config.toml
d_model = 512
n_head = 8
rope_base = 500000.0
tie_embeddings = false
init_std_qkv = 0.0255
init_std_up = 0.0255
init_std_down = 0.00351
warmup_steps = 490
batch_tokens = [131072, 262144, 393216]
train_tokens = 1843000000
MLP neurons of a small language model. Each row is named by its layer, matrix (down: output weights) and neuron, and shows model dimensions 272-399. Each number is 128 + 32 x the weight over its row's rms, rounded and kept within 0 to 255. Numbers have three digits each. A neuron's up and down rows have the sign that makes its largest values positive.
After each neuron's rows, "raises" lists the tokens whose logits its output raises most directly, leaving later layers aside.

L7.down1107:223103157077202088166144131109127114152142103139143144131110086143154079129179112043156087102141101147137168148151138134121124192130079139159135165117129153112150123069141171114111131099100137105125107146100158186129074133101100121115105151134183133128147167078171163089115127108073095124151146121100114103098155120196119157132111192108114162056158144203174148082121126071163121147139
raises: "esc", "es", "ess", "ous", "ress"

L7.down1124:124157143105091075132147107154192059122127091126160160106155113162161122166127137129110095144162156178102156091128117114151096150091162134114179145119112114182120074106111132173194144142108137116105074119127094152155072162117134196142123100182116134108101143093140137126188194207173120125149105144102119142136139156103087145119135090134139116134166183106131123142216153133145078130064
raises: " more.", ".com", "-time", " others", ".;"

L5.down382:150208124157111151179154078091105091099151121116197164143138117164094147129101146140106142138097144096142161172083143105186118140138101099159067100136151089090133135143091104055146118124098122100077114149133101152147095154129147149126125104171144149119097114216112123109079080081173103108150151088177100165129186149079110082145112148143143122161125139196102087132120149121089136135139
raises: " more.", "s.\"", " others.", "s==", "===="

L7.down237:176161155113087143089150105163037141147091078160114104169114116086130130180066191156145075111098081166178120123089119178150114058103195097124151150156092162171092150161103141172132152117162170108089035122114171125115143106175067116147086164110139153113130127114127139171146116151156107138165100151102200111173131169167122105085114070140127140115122091082062109096084165180105162119131
raises: "es", "es.", "es,", "e,", "es:"

L3.down2:150172170106197106057131118143107086133076167131142142125107059052163134134157157174077143120141150131158114085147103140151087072142122128123095152157185099122152154094187168108131148105071171121118115086106164162154138159118116122125143128138077158080133131127158128173156173158146140114105107154176080149111132150148164177079075159124111138135113104148113068113131107123138159183109
raises: "uman", "|---|---|---|---|", "hood", "ance,", "icular"

L7.down930:131176110204132087137164080120161104145205127083150101105112118107077142112140088112104123123136123101118140126125152165106155183129130120140138123102107120121100141126136089074157095146160160173186148190150142135071112108108157153148088147156043103172116092136160093167125126162081146127141149122114120073179129081133168106146070151140141072158167150156125121091116118141133078090097
raises: "ash", "ro", "ress", "ard", "ard,"

L7.down357:113135097180114173117156105118137105126160170100158146109086106152145163136111114136164200086058175170099109134116091110125127111101141117093149072123137121106162159110143095126111155139107082098102160181162158148158132092143155118137102120125109145108166129114098134135186088095158157135151147151119215117160120142128143141136158092094135168114144105141084096173130068156063159086104
raises: " of", " for", " that", " drawn", "ign"

L7.down83:144141086041109148151169152097118196137147096115146079130135138134088127091102079164107108170178129110162114134104128161122095095127133108109100071098098116117198082138119162131079060169085092129120111094119121158119090112150173094122131162111175141086129112145178107084170083128103142112139160135202113098101081074156103102107151150114136176116130174122148103191117150180186136153128
raises: "arily", "outh", "inal", "abad", "he"

L7.down699:132151072169145112181081170103144083107057169097121180137085100139133086125115100094151113152157074123186081133110132109098176183192094147069122151131107188148079159138166160096133163107177152143051143139134122132158152152116086059155071173037084148118145105128134149163135126116116129145111113104178177148155101153105132085128106144134127087053076080168140103111189186175132094088155
raises: " first", " most", " earliest", " largest", " biggest"

L7.down1242:145138100215179125062179104114114123151106120143133121172189130111107132160127146110129139116103116118107167175119118085116099082130091203131134176173128139165176103166103087086169172092086120055149053153116080110144104167109082079131116177054106136141134084118102154145104152163115185112120165115164158161171129133112091115166148161080156108120122123124104087131114120064055158163128
raises: " have", " were", " would", " could", " will"

L7.down1130:145135139097117115110092080076167108162121114139121142112119146058116135144108184133119116139127146127135105108067136141121148114146125158101114148113161073093155112125104167112103145106172167109108068158173148127142163109191083083146118202123126137101096115109123130107149118201117150095162175120134117122164091111131149117146158145163138131136096095136113116112166151159101159086179
raises: "ces", "ft", "ther", "za", "ma"